Weights of a small GPT-style language model, trained from scratch on English Wikipedia: rotary positions, no biases in attention or MLP.
MLP neurons of a small language model. Each row is named by its layer, matrix (gate and up: input weights) and neuron, and shows model dimensions 32-159. Each number is 500 + 25 x the weight over its row's rms, rounded and kept within 0 to 999. Numbers have three digits each. A neuron's up and down rows have the sign that makes its largest values positive.
Before each neuron's rows, "fires after" lists the tokens most often just before its 100 highest values on Wikipedia text that the model never trained on. A number after a token or word is its count.

fires after: " l" 23, " st" 21, " f" 10, "ur" 7, " F" 7, "oc" 7
L2.gate685:510488485491494529543494514485501489443557498484510478541503488457474510516497476536499541496552539497465508514497521453495487530514508530534522447498542501539469531440451538498492514546498546488544480484530503481522473493421538521468476507507498460469513492494481498469495495510517541541494477465475516516522483479522517532486467511510506510479507511529542484486508518519529493492519
L2.up685:465524533470472508522514522482494455511496540555536472483526497496510517506556509546450504562531544561474495450511514462473481482516497519521519477460460499499539502489478529513524512497495471533524553490495497473449507488478490466515517497484503479484490493499524506497504495509448507480523523518554515470520502499480530536505474479488518455476495512493478534473497498506522475544491

fires after: " un" 31, "C" 15, "-" 14, " (" 10, " \"" 9, " Un" 8
L2.gate460:491461470502484519521489508512499483516519524532533475510482474541531506499508509484523504497555511493525529534527449537493441545467499476481500485510466473483495511546484488523490521539547514459501552487452514553552524515477544480496503490491505502501488454510510538449502492490524485476483490521474495514524498531500531503527543498502486489472493495504509530458501546488476526517542
L2.up460:445506437597468523498531483453503509484500484543553504493467499566512494518489515464505532551524527428534526535518518488500515533535504505470514511496528507482520481482510538514485526455516473494499521467468537526486504502460492486479531476488498515518452504489466539501474483509532491495515498482486508496487469519514517531508495507469547510506493462506511515502520529468483483474508

fires after: "-" 58, "ist" 8, " (" 6, " L" 5
L2.gate129:510529474485483461527479554475507501489529465473500478477472530470483506494528485514459502515508505470533491563490484466473475545467510447442505487462539521484521500487493524515498512519508513492506528557493478507510482539471544503525517471467491498508497476496530476471541498449525516498513505473514500452520444508503488500494452522490522498523495536468433492461515544508489477508536
L2.up129:507552477468519513523518506486464509512508513512506506501469476532501516525486509501547496540499480494543517540528500509461475515531519487461457488450469567513506563464463536494465501528510509495523504503504520500498471517543518493510500571499497482475468507521448474479511524487527548491506471446521513490525445528505531496498509459518539494491492512488521512488526508497466479477510

fires after: " b" 20, "ur" 19, " B" 7, "b" 6, " con" 6
L2.gate400:536484495500506461462526482490510463502490497551482495515512523533485475502493474506506479546472432455435487477522458555502454494471488515523497504520497536484520486531484485479470510487470505507496529505505495542521543494472456529505499473520511496462507494518518469483512476491490472517477520523515518526491530500537489467521487496493516500499514499499496456479524531547507493505512
L2.up400:504427494496498492471476486455497461476508498534485463536526501534497531521436473505506512500479514461484517509493468495520498553469511530509463510500482529496475473487517518478481512504471532536491536484485482469495511494502488499461490515512545499493467507478504492478536494513494486488545494495504509587413529484513465519521480481436471470506489493493484500512499492505504483506492

fires after: "re" 18, "b" 10, "g" 9, "c" 8, "r" 8, "all" 7
L2.gate689:520520528495462486482527513457514469539485492486528496497490463546488490520466443490460476511508507457511470477491473511464510527490488452558493556493462502540532451501513520532493538532520515522505491488544475485481521496507488493538460463533461506537546469490494532508509528490513503506546520487510518499498501534509486480503503478446466511488490500522497509499537521509500495483485
L2.up689:501477512491446480483503511468514472491522519461525559503495453504535482493486464519490531506478487504530480441491504510465527488513473503507494531502524497470512522504457478510467491507498467502526513548519490545509510478511467477519507514508469467535526549534461528559527498486515505485514513482511491538472531517501462436478538524451518468517528472510490481484521529484458495512509

fires after: "-" 28, " (" 26, " \"" 13, " " 7, " com" 5, "T" 4
L2.gate262:499482506466528528528518529470519453513500480534507507462484521473528508468520504475523463503517525541514501508502479485486479489499454534503470499487509547531502455468507511464473528553541503506519511496450513528531503507466500514535506543515500506518469466474525486480515497491532471521507534504516499502461457507511481512490497497521522500519516543522477491456509500518511461477527
L2.up262:470517467521503525501483479451487467469545481500496484447492469497480493503509503486524532504491512508526513486483507505469515513522489544464494535497544520508470525484531524479476504526503521462505560475504496510475509519520495499510487515527552453501496480509519538469537520487489467501494506490516490509418471511478467521491501473487518513497465505482545458455489513535502476481569

fires after: "a" 29, "j" 13, "|---|---|---|---" 9, "or" 7, "i" 6, "ol" 4
L2.gate665:515471468479488446469479499528474527503502512483447511491464487529474506533518475495479489515461508481487506446548481502446482522503500493533520524529503502518510457522488535486500479527491513530474518541567469464512527535475496522501510466505468510535470450507532502508524466512504522502486535489496501477487487522496498528481504526477504496508477508539499534547505480460543487508509
L2.up665:548528517502535495509503502521440487538507529527518504511485474494495506514487502519496495470498511525492479469525510532512543502447498466485469480499485495487472520503466506517484498519530485512525505476542478511500490518514549499485525469454495465510519518483500525523501518520488467510472519516560489491516516496481545565497482453522516459544502488479504466471456495508480543532452

fires after: " to" 26, "." 9, "u" 8, " cons" 8, "t" 5, "ic" 5
L2.gate670:512460514480509454506521492479529504489432517534458580501510499524506474492509529481501489513502497492493522515527502524512446528516487531504516473533464476472528507550474466485477495520503471474495464502480532444501498510463484484455528478517518471484511515541499486536524493531474501519472466483501474507479479479479491460509508448510491493494531502531478527487517480476561461504496
L2.up670:484527507491545490514560484479493514452459520460490515491522494504501466522504470494490527535511490536482495497481552518509499470514505494521486488485496501475536492510548487492516513541497511516481514492475487436500453525511525518495491493528485504477456515540518490525508502501464436534501488523538523525558503518459491484507511477480487492466537521508493526501528504514470471496482

fires after: "i" 28, " L" 14, " l" 8, "a" 8, "an" 7
L2.gate364:527555508480518481508433519517492515486509540518467504456498506485504464475488494438497497491503464519486510483507528492508472532518503516493505491496522488491472445523520462476510478513502525509464533502498521482492485514537489533479511461498474536502490500533511502476533496455503487526497501511504468509543491535516481505503512553535480515515498521469472518505448472521523491525470
L2.up364:499524491485524450491484529494495488506560545497470511492502451484542474523468494492460514491497535529484481521549539479473503492544534499561520491499478519513535478477505514544492492494497491500499505505487561458507475511510520500541480484491501518499485493515534501515490461444462513542451516490517471477510493524482516502523517497490533513491536472501469482485464525513526509514468

fires after: "r" 14, " in" 14, " cont" 11, "s" 8, "ro" 6, "in" 5
L2.gate590:480460476478516520506525493471524507478519508495456499521489507481520533543418480519546530483500502513502473501508487517460509486510474477501499490516455486503450554515503511526469534596501484535541495486534507476529499474510482495495476523510524505508475546493489501493500522518470473479499464517497532551486492500477520455473528459505527478509485522484482519490514480517553472473465
L2.up590:493545519490453490501539490483502514485489499483488516483527516511538512475454477504489525517495464499505488535497503519481486499525505486508561517482443523458491481523520470483476569481504504449506489443507519517449467471511438489519512475505516530453530555523490506496496489501520492521484514469511497543476462504512517465560511444516507489510491514518526506515486444510488489510484

fires after: " m" 19, " N" 17, " n" 12, " wh" 9, "ic" 6, " s" 6
L2.gate668:497530489508493542508536488533519516485465515490444497479454506531482472472450497503502516496478488555519504472485498454513473511502514525553482489534480492502504511531532497477523509482546510486470543513503507524485512528501502529499502508504486494516496454485438508486496481474457515484463477537541494483523519508533470497497483451563516521418479522477510474484511505484495507516499
L2.up668:471456519512517478507480520514503530544519513487507487504498472470497494492465471517490549507498493541489508510476501525533504494534558520502495531472504484469490501516481544492509531489523491461465472533453493529442446509506512485503514525468475505549502501480527541514505462466519464489507500483545481526520508510505531501529490533499509427502553481519470533497496483523551441483478

fires after: " f" 18, "m" 16, "amil" 13, "oc" 8, " that" 5
L2.gate298:495513519476534511494448498525507444490492513469480542543501484467537526493540514510511528510485461505481471492489478513488489466506505513454525498485484505435528475499452516542492502507523526462509469463553492540505537500507511502506504448480498495489462492538483463510514545501524541493533469513491491453477506517503481501446478446563504542464507513477501484494504485496518493451492
L2.up298:520532514460477518477518506492519434470480535484490458531508514529526486539535474540513492498491478485502504496512503489482495491502459467440506456477489521465502518501514501473539481518494467503523486480509522498484488454532498457535507517547531512484522497502509460492520477548499488496496507513517471512499524514508517533517531466513498502529518482482508540473510471427564522536472

fires after: "S" 34, " ar" 15, " I" 13, "I" 10, " gr" 5
L2.gate118:494523461511503530490475501493476504476521515520504477459565519488530487541473508490504486498541503487476532499456525527445497518502479518506490498502490484480499464507436537520506546518536519537485507509517538512504533515464496486516502502494496491501549496548509501470512506532458505503531483530460475472534487530498521478487507499537477481473489474457488491489515486498508440523532
L2.up118:534536444536530490493509520474505491489487492488468492511473460482498501519451539462450452515521469506469490450526489486523481530509514499524532508500521473491491494532525466538469481499528470510469482475507527495512473477503493538484455515506492485484514484534469476548523484517481491498498508498436519509502456528451481502433476476508499512467438524495519510511466480539510507503500

fires after: "ch" 24, "ik" 9, "s" 7, " l" 7, "7" 5, " ar" 5
L2.gate26:491533469492470486492535503492498495507479544524465523552486515466472526524516510527498473529493518524518515525506505464479469499474474484503490472487498523515480431501472471508478485520485505533512495583540499492472509465513482469472501512486562515508485498562497467470490508481494565480516526528515480479507493495483455487504528534457489514533514492523504490530501491474507470501499
L2.up26:521474463451496485531533515482480536513477498491535539461489486470510511512529506488522509517489526495566522477560504498491508493521477481508464486486503485504543500491502542534474537489468509485505471503526462459445491483496542457519514482510486506440506508483559504475496523461477519502500484481514528477478476506499516468502504506511507477466494489513487526494457517517479489498527

fires after: " be" 30, " sup" 14, "er" 10, "m" 9, "if" 8, "b" 7
L2.gate523:482495473525506530474539484514474493461502488459501537550472498445475493538511485530502485484504511526475537463520533493492499537513496534488473525488504476526518497477480481490498498468489527499477484493518495487526495508486520509529487508501507476505488486511485501496508472478475551516465479488502512473505465477499471509488498490527515528471495502536479441501484502492539567475481
L2.up523:512504507471493503468504477506515509512504508504527539497526465531505465500498508511514474533523522452463525514468473477519479556506486508539517522501518518454457497521491558529482438502500525502494493528521502498548522497489466499475488529447476527496512464527476477527486426473541485513504454532473519504474490501513488469492500519514511512510488507534470516525504491536525542465497

fires after: " c" 20, " C" 18, " T" 8, " S" 6, "ar" 4
L2.gate542:520498500505559513514487501522504519499489458536501495542515506482490469502493495478546554497480456529540526477467531494506500513508488525508466514481480523484522517475487457487466516510453484522501458485451493497502502533474507495538534503521511532534491462468525508532496503575504505469504512520494521475514486527486506456482512534457503461524535507534509528481484483493466491487471
L2.up542:505491500503518522519508499450470495505505523514546483554467493500486516487475538528539516525538468506511478514461495518498494596542487495499497501478513502470503481481444525496501530500530442489540509497500510510485529487506505487462515468502487428507515499465519487483475505477503450537512506526510538466457490507512471493522455473546536502510514532500494471513487501517530447525546

fires after: " des" 14, "mer" 11, "le" 10, "ib" 8, " I" 6, "o" 6
L2.gate179:504479525511497495499489497458489476531489481539540508491493516484555503520492516558498534457465489504485512531526480493501485494497480523480503552501510510451510508495504431505522559457433504519459468471519469530464545510526483512488522509509492507539499497530510481458513456496520472460534506477479477494486469550502465515510479445474456490454506523472544472492497501520542474516471
L2.up179:493468485488493480483542531478487468528495515468490466482498536550499511532490477475505519523491463456471502491489508506476452527516474535502481509487525570500491494483519476464464496514480500505490443506499456481520511486531528475491532509511489451542510513516512527469445470524489466486504499503497529532497492518492462422485468490486544545493493494507543439466474460503558526517489

fires after: "inal" 11, "ent" 11, " t" 9, "ul" 8, "in" 8, "ual" 6
L2.gate85:484476539498506466504532524504475474477498559537464520533534500484508530488494520534532504508483502493455533469488490467480494468463513495473495460499493520481472459496471500541493526482473498495534555483493542503548504479490457479476523485490494466477532487507505462518459560494490509526513502489475483463519483472480526454522491449503485468506507493469511532466558514497531482452457
L2.up85:518511529440486510487516505499487503459502510498479531516549526477521475484478530532530504476528514522481499509489486498509520482464463495486472479470498527502517523492525469512483559492505495510505533541510523459484525511492503474486522496486523487477485473481440488495504539550511472484542539539566547502525557475493510485506498495469463504494515515465523498504519482474528502473527

fires after: " A" 36, "A" 25, " o" 21, " O" 7
L2.gate632:496486479522448493439519536522454505533549506490486518540488498524503463536523511522518498514534523510450493498479511539524502450484479544479482495493551516578547488483492534539494541507491466498491501473523524486491509549511477455500448499505533487493485460498461461544494471495476500519524525509498487501482522503491443502524550494467466512498543497500484502498475484487522523505455
L2.up632:501502478535483475517531504499513515525497520518527520520502473475516499476541514517482478505519501509523536554517505482541499453519453513474460561495551479512530528510438531501526477439532469534491545498523480510468495533487489480516502543480484496532498497489469480492502495487549530517563504467468465505488560561483456490491514470483511486492482469500515497535516509503496487505488

fires after: "-" 22, " f" 15, " with" 11, " (" 9, "ul" 7, " w" 6
L2.gate325:512536483536509518500421528488484488494519494512521488503491525479459493448531479502533532501516476491505524513488509540503505458472475526468514470520489512526512508530475550513480488513495549528510446479486514512527488482527524504525519509479482494496463481520509488470470496488496525486484525484509446537462505544520526480510510503494512515498516521511528495437483469548481535487525
L2.up325:488531497492510515444490521505462502507502482505509502520550422499466504492496474552514514552487518505486442474483488491546510507496511544503485475480537516532484495473482516458520453471473516505479566495499544471496503495502496479535499471448502543521499509482481525438527515494538563495517509509485478472508510507504490537463501496496498496502464485482506540500504533518517518468487

fires after: " F" 20, " st" 12, " the" 12, "ig" 7, "g" 6, "p" 5
L2.gate160:509522490450495473555506513511486515503473486492503542557503482484519508487453473493548497514554451506500523535482504476496523499456508551477491544532495490510503489501460489535472479536498483484533491528494493511538487487533475498454512508491497456498517463523514491508471470486474500503497469495451518506545522469513495466526492480511534471509566537479487501501524515512534490461493
L2.up160:574507485517424520469497477453554475444535527563516498490525492526493533495529526493474532506536536521447463471476536490490539526483508521513524502527484490481490504510497499500519503513493464462531523490506528519548493504509477498503504496516517526509468438494485484495447486485505522524535489527513479471537509454520524517540469489544485545464494482478501493511482475514501513517492

fires after: "\n" 31, " cl" 17, "==" 6, "===" 5, "ist" 4, " r" 4
L2.gate637:487468487472501495520505461507474516480514509498446498498514461511493526533505506503474484471468487489487503515452499535489528538515494444553501483441504471473485527453464489492519520515485490475474497436494485478459474493520510503480468457534497508526509474508537494490486489475477488490481528472506535509484481531480515490475480503495537533500505488494496472521501473491482520468507
L2.up637:489514477531483453503510485462493469515494499500512497474502491506517546512479484542482543499497491514507518514554522489520495546517492484492575495514507510482543491481451524523520482462504445479450533522521517499457492489514466515489514511484536462537518484538519512464501512488512545472542493513480511440492480495508522487517485517472507510460530458531492453503490539523488465514516

fires after: "\n" 68
L2.gate636:507460470500455538475518516478456465513502459524449512461524520528537523512481549526499492498505517526468475499524483496486469476520501512502526490521486502496533469489492492499520505496496479518503507488516459492488503487466520544483494497477500485511525488527509450456496527515495504511545503546555502518494526487466502490551506510481484508553515520474478546481483526465516492546541
L2.up636:515520516469456502533504515509486528477521529530476508513550533511482474520515502517504504505474484541527480464489507501513516466493514472540492490483491473510472466511520505526478504529503540515539501488490488464461528505512490468527510475440530536542509524501506543534482524501459492483470496526526526469523511515523522474499507482536458463496456498550525502482484556513477496559478

fires after: "\n" 15, "gh" 10, "ic" 9, "orn" 8, " al" 6, "ag" 6
L2.gate676:478453495517477489491496468548487509474504445479496545509489562512546474531489511506528504470460528513525547498470499489518490506469473511479467498526522531518521546516449482492446490513533471535481486502462453496477497517485539527511521520466521500570504536465493500506501494500434511498458499481558506487514516517498515465485516484550487519497539493499486503473531540492532512532500
L2.up676:478466526529490504500491508472549495485543510496525476526514547511513506530516529518477478520523468490481455461512471492455502491501514537492501516481515462450489538485503499484505535540459498463504487522456503497502525467512477530542502496450545508540536518476528524492438511485516503485469474500532494525524538460482486511509506491487450523518488504480476478511513525498479527554530

fires after: "us" 28, "ver" 18, "os" 10, "r" 5, "s" 4
L2.gate578:479488519528506479502515461513514506499486510451480434488450516507527487575474504469514513498505538474455509509514460494473475500506508481540529484551476464495502481480530509466496528476497539513526475520524522503506561460455487484509442508548508502492487531508472492506493514492516499518499496520513492516552474483533482496491467469533467498518490484514476482532524506495483488495498
L2.up578:471525474458542509472504496493528558458523490489487486505525529519491522495506466484497469502545517499481500504490536486484509498536513485482504566514492453528498519488523510524481559506532494524502455503494512483444532510489509515501508529542514469507489494507506538478534498482499488523488524488509470550493502525516497496525473427543535490520497507523540514467507461499479504505483

fires after: " T" 19, "T" 14, " w" 14, " sec" 11, "." 8, " W" 6
L2.gate467:549525488545535496517433523491485521475477422543523491481502480484511468481512499508526509466500537476541551521481521483494499524504516493471543501489498492527481500502444491489502478523489477453546510508475543540495512532466473504443536509528496481530466491494492464489500478516507446518490532493531514539482469500491491499501502524518487457501548487473531500499492492489502463497521
L2.up467:504488512506515550481485502485507541480490509507518516446454501469498478505521522521519488475475513531499487474497499489457511482471493506542549544496482499537547530524506501478501455456536479497530540509451489511506474493516475516439465511488484514496508570472469493469475484488555451522462483485547538494495518534514509555512469523507463497557484529494507517540519512477511485511546

fires after: " (" 24, "in" 16, " \"" 11, " re" 11, " " 7, " en" 6
L2.gate110:516487486508478473509480486523508483469426538475517492511463525498515495470492486502531475507531489520502516531497485470454530535457510529498489464538493552516522474493465466473457493506537554517511507509475531483516502492477516544480541546529550543537489487536531517520475497496451510471469536507502532478518462513494526461486528472502492520506530480515506497499551487467501523549515
L2.up110:492462460515489506549494469509504487495517492548522494483494428517520497501500474536467466473497493479561504461511524529513467511513480515504495539538530515501517479475505480476527453551487510496497524499478508503544498477509505495478492508535497492519505474526496537471518488462504501496476517508503495493506480531487455496517495495488511497519467489478480519463534502499483486473552

fires after: "op" 20, " loc" 18, "c" 16, "us" 5, "im" 4
L2.gate303:500488451497490524504516519513500509519541527494517554459482500537506516467485503508540507538489530519520522490485491526526459510508536512498499553477489497433508500452482465508487522531476455512508512505497470483455518458499526462479496501459456474514461537485507517506506496498484517509480545507464529543454547515451551470537502463453497471494525540468527507506541507499501478495476
L2.up303:537528506477536532480476475507449500513474496538529535519501522491507461451494493503489448486492540525488480535502448533532496487505513520487526506536508485425488448467510463517453521500493512487504504524515474491482528514512484502530473479514490473504481482484497452480525491499511537467531466509548469507487428498474464535552496469511493483509500506525488494489476484451495486490471

fires after: " L" 20, "ik" 10, "z" 9, "s" 8, "t" 6, "er" 5
L2.gate231:479473527466475494482436483489506495512488492533497510473468478452500485501494467511531495501471514521520499463493504485503493469452498499554465490458486518497475494462457490535502495497489471533460528543503514502485521472464484525501561518488517486481485525485527489475491521528508496505526502459493507491513495525478487478499498452508527528518507491460494533483512494493504494517536
L2.up231:528498528454493505513499517480510470517506538498491481482506568444515515508518550494505507477506507486497508508493504492489477522518503486496513498467477501476485529450503489491548543485519524508517483531511537511502490489512505478543554531542466482510516502508527497462517521491560551497487527528484513444520500517467510486460511494487514485469493457468463528476487562426514488498522

fires after: " A" 28, "A" 19, "U" 12, " Ind" 6, " R" 6, "b" 4
L2.gate610:520485479508507453519555482510531508489507506487490498496512492513500472487511539496480530447476448559443516481498540528508489508473518517498492510500457518469469484529478511514516516487493482486433454447500483479508460526491493428482471466533485514498441487490526474495544489523491487492499456521501511488507506484475487517487552509472500521511474490465489485500529494503504512494483
L2.up610:515516472571517507468523512489514503491524509485497515492500458467462521511529541476482457500533508477532462459523510467553468472456529481495523507502500487518499485534440527483517511545530515507498500542539472519490502522471509512485479475474459483488510483517469537503488537507489530520502492500493491525485521505535487526482493495514481471490504498456524479473488509467466474500530

fires after: "ro" 22, " b" 17, " Eng" 13, " Car" 8, " he" 7, "ib" 5
L2.gate237:517490528515519461479491504512483507486554519513520525555505476504495470497461507518528511540524504477500462468478483518530502530472499501537552451521493478465500523473491504523449484457509484487480489483498517446489479500505477523504520499520508485512469481486480519497512482509468497506504480506484493544486479555487492508466446494503574483510530501491490543474526508517497452484484
L2.up237:439435510520512511464506481538498485524467484473480486456487501465524504495494483535551493513487476484521473477474469525517502507505498477544513524519511460490508459501502485476508556517512543503499493505495495508494546468549511520471518500522472534529458490521505519483493516528520448477519484480502560551489492510511454470460463483482514564534515516518508522492523511462526507471509

fires after: " B" 19, "B" 11, " b" 10, "T" 6, " T" 6
L2.gate89:494506528483505505490507508502511505534524490527472474502515473482499501494493476498507546494491511456486524510480498474518502541536530478524488476507503542498561503534443461561520507472493487512495505510520554475553516499482443489532516486503511502483520474507521537484462476464511497525549521514509514498480460507492483478473496495522504495466505463502481529484511464507538507531506
L2.up89:485490485515513528527517565500498497501526488519494536470463504508498510509532543487520531459448480471556480473522513498508518503470500519478535492502501458480520523506496477500498526534505494483509484488470500516494531499475476478463493465518495487487471500515502503468512505496526502491489534489513496507494517504531510585479507504534486511492549497466472476516491518467520507465459

fires after: "r" 14, " R" 10, " Ar" 10, "ec" 8, " Re" 7, "en" 6
L2.gate547:458463464457481473497488517537522534477467538506496487521506492474501525495462479460527469483460509520510487473481493527499507496517452492507513501528532500445482506505529512521536523488527528489467509531487491478511514517473483498483479513510437517543522488500468471525505484502527490509560500517494523519493495503439498495464498514442479497514489482512492515496514475499501531523519
L2.up547:510468543491484473463505495529508496487493518499520492531453483502566505484475513502468480484476492532519510488504450487496497487488505511503520471492514477533502432483550505522491527464528509525483477507504512486480526498508521509491522501505487467494523557488462507514481497516525513491510496505442494490469497482436524464480473482495517493520461472455518511517524539507471453521476

fires after: " to" 33, " with" 14, " in" 11, " at" 7, " At" 5, " of" 5
L2.gate113:518491522505501447500530547504491496511471529491499470513511525467501500513489488518489538516470508537482477473489522490474452471541486527506499475528475460491529490505475520543500536551474527529476463498497504497470528517473554489551510510490476511502526450481487515512500511477505469538492472490480498477495498505533498478529528471482470437480521476495494506500518544529505508489502
L2.up113:481485536458513488540524519544476459487482492497486539499522505501484463458507548541550481551492490531509527471478483515519489495518483523504491536491486485471505478496494510516487467532481548524452488468495494456507498530476488509492521491504469509516542465490518498499541489453488500480548510467496494521495475474499499452535506503493494503516464499522488510529499582545538524484469

fires after: " c" 13, "ur" 11, " m" 10, " C" 8, "b" 8, "re" 5
L2.gate4:495456520514498475476535490491525478538503519523510500507455505533530494477496533475522486506445481504483502491486481521504494530472497541526502516507490531494480477495493502503491505513486481526484453491475494469466524466483477514512506516504499529569468485496469473536504487514555539500515522495467489497434502519532522529495509502455471482547500467493482530481482514499482475498472
L2.up4:493501463486514462479513515498504520518536507500472491477459484486520508516515503502518493505463492486532471459549535513466498511491461541480526525466504507509535477493477499523495489522509473474475456511512492473449502509475474518510479540536492458513481530516536522506498526522511504483499530510474534508497531489538533542536519518466500488514466489517504492474465477501547462539504

fires after: " L" 26, " F" 20, "\n" 6, "i" 5, "it" 5
L2.gate559:502498450488486513490449496521479487540519479479421505457529524542517479494524495488490492511499503531453521527525499504491529503490500509511485486496556561500523532499471467502500443503517455467510543504486460490495521482468507544497485494504518550470477503514514514505527485485441526494470511471503517500541565524535517500468492496524461497502525490504511472500525497482510496545509
L2.up559:541496505554519520466439475487506503515498502481523482474514485502528476530509470500460507461447496487524503505491495485502524501531517460483531497472479501553511490483516488494502476523489531494499470510476507543494498487459518520510485495489558528513511486551496519487490465494456481480466513461483527476538498513472499490484521513464480439490497473526508446512482545468471551507537

fires after: " s" 21, " in" 12, "il" 10, " m" 9, " l" 5, " at" 5
L2.gate214:517471485484523465510507529530489514493460521521476478518509480500503465439473483516509532538479476541507520488495519494514486489548505526488526477530502481517473517518447474534473535547515515484571528498481519488498498458442468531499533465500482512536448517537526520535524500490491463516486482478464536480533475484509516498488506480483503447494512474513513510515531517490550528477496
L2.up214:487476475486507516508502504495517550482516468470481534482484469498490528534552510499484507508490467546487529495492530503475488452479501523470528508494525498499486490489498500493475496523498519465477452509467543509485479446469511516517524490451491534506495472487480485520507517510505559507503513532525534507521483472484479560514484479465494517485512529522537492504502528488541507526508

fires after: " S" 55, "S" 11, " D" 9, " E" 6, " O" 5, " H" 4
L2.gate238:496541523524468499461494553498515523477476477470526516494492490464529509511466497497513519487504497532482490455532509538504522510503471504517508467452547468500484472556462498507500474524562538511513487513533511474548519483468513509461500494465445513522467491468483480512455493510529507547448469490479513514534474458497494510458462521492466503467483495521494506495479511538487550482551
L2.up238:510536486443489497555527515495504541453529484491475456527505500524518531509518473460503539518486487452482447484477507495502471516527494443504468482479506500461497521481455495538521509448512495469507500495479494466447483472444514436544506509464477509484519535515521495539464507492496484522500502530523519492499495529497484513461514498482476485491481481485512472499519473526561533508534

fires after: " be" 30, " d" 19, "b" 9, "ep" 8, "ident" 6
L2.gate256:467468478532529483507466502464492460522472471505543517473496509527514473520525504550495504539502504508462580507529504503456494519517487471497487475496458482519533470527501508491439541513510525464516477510520467533464502530468456518505491499472485499474488469520511480517506483490496484532469538507487527491444500498513523503511494538507505496498529481544497484515490507475525475479536
L2.up256:447498468481518509516507527476485545506509528519542510491489469487512547502517510494503514524484530509473487567495528527492523523492499556533496503530497546480515480541474483535488462492456511488525495510533507504493487486457465530468518549463536534484484522517487528461530453491537483501499518522491499495491486487492514489477438496525522533547511512476493487483474450498541506486465

fires after: " O" 16, "U" 14, " U" 12, " S" 5, "S" 5
L2.gate87:484487521521553462519494498510551526498504497477517472475507484471495501486552508481481521471486496513504494506493564490450498493510525523485539499502480522456494455490495476522489503454518540503514474528529540498497478515436471492527531440477471483475441471483486480522506521508506507492509530491478528468495457529512464530458490554482486497508467499535450475504505473526513513482517
L2.up87:534489488508543524502534495480505471479497528496538455530489487496511464504506540467479529523514506515490481516449532506486572504506532506500531498557527509479522495456483495549502465483490481493477473536504540501535484498472535500470496493489481493495505451474483494481482524536520503484475454514469548524487490503468500514474496495543539509528486499511506497483475464540519523520473

fires after: " in" 45, " In" 24, " " 6, "st" 5, " At" 4, " at" 4
L2.gate53:432492522449482434510476539527487497506488554491509492468508493490513473525456506477526480498481485476505528560489528468530465471499495507492497474541499513512481495496476491520461517561495527476482507485513508478486492469528523492463492522454479521490511502505500487501518480482509500514519515466499465481487449520523490486492540517494550510500531493513487510500533520507558494467470
L2.up53:451514514502527500536479528519506485502493536499492497548536479543496506481536522485539508491464461531532551459481442503503487530503506561483444430496507511478500523520501527507472565511525514487515534502466458555486549529457483485511495487516510481508529464494513448503520505497466536492540527495484520517534500489481498494509533476546504482472479532495502497528536494517555546515472

fires after: " c" 23, "y" 9, " K" 8, " f" 7, "-" 6, " Y" 5
L2.gate292:477518517495562549564493526502518486530521476456490463492505546498517520486504511474502529436523498527517450492508502525500481474469499528504502555507513493505497481469472486520512520502456551537492467497540486534494514511459496534494485481537498494478493498510500510423481499539489458483535531509444449509485515520524511505516500527525474500532476480513456502466497528482501524517516
L2.up292:506468510507477504510485484506458505519498481521512501516485506500477551491497470506540484446547490494482481509503518487508490503496511487498466469483543550529503518454452501467483492514520528491530540504504514484517497431494509532520509507482498509447536501508499508502544531490484536449502487494448457485472510516506512539487486501488488468484523466459505531468465526455438518499501

fires after: "," 33, " comm" 13, " m" 9, "e," 7, " s" 6, "s," 5
L2.gate213:436522508529518480438504491503536509474470499493466510464478439492523498492494516507498538528465496483500495491465516437505496496529527480512494522522521530510515503530517540499499519518509500491488474488500534497508533471477487492556520488490469508462502518485505542517502545492462474515519482517492547528470456527467527476465472495479475496462487463471478517525523492500539463455513
L2.up213:532516481492477535525501501495528491464482510489496548471494490490502501464459443496505539513533531497509503507502556495491482463538508487465507510518525486481471493525505552512493478466551490505454481486509497493471484515500484531504537489485556538516500497471501509487473470501520527518476458463475479510504510527477507518528499505498469485486497546502494510443532505504560494531521

fires after: " B" 22, " R" 18, " b" 8, " r" 7, "eb" 7
L2.gate372:514507517497552528515531523582505521497500499473466477531481528496509516465490512516493477524520492462483529476493502500509520490522496512492561509517477538507474485494470503508493472499483550523521498507533489491535495472464463553535517522491498438532454514538476480519505482446545515451528507505450525501485473515503486525496466487498514502500483503474485493492536493513524547491531
L2.up372:525503464485466487481551514503472495482502524483495447467506499519496526508443502534463534541485514490452505492516467510479513507548503500483491504503508494547493499517508552499536433483506537508493513476527493491516462526505508444493482526488554514459510490558484448489502489474494520514509478483509555510471503487510488498478512487503492477512528478502523531505527497487470487483457

fires after: " S" 22, "S" 18, " st" 14, "I" 5, " Un" 5
L2.gate365:488511467547473518496508512488484498470498479533467520446479502482517512506522531493479518488488532486472529509497492511490522517546493493498487467460469522478526540481461466526509517530490481540502478491445525519514499506440471506440505487477476509499487502489516462519479505522483577505462488503467487466480515470504512493499472520534569496435508486470441479485453511517502515519548
L2.up365:507500501505507516515510490490555491490528489482502446498499474487544487546482514498528507532467480477492516517449501485506519475506489536511431489490496483493515488460490498510512507494475467543510549491483510534480521487486490535497515546493492512477524485520473478520561535548499480526529483493485507478496453501500541480442490497514484522489460524486500466503496476486530464560520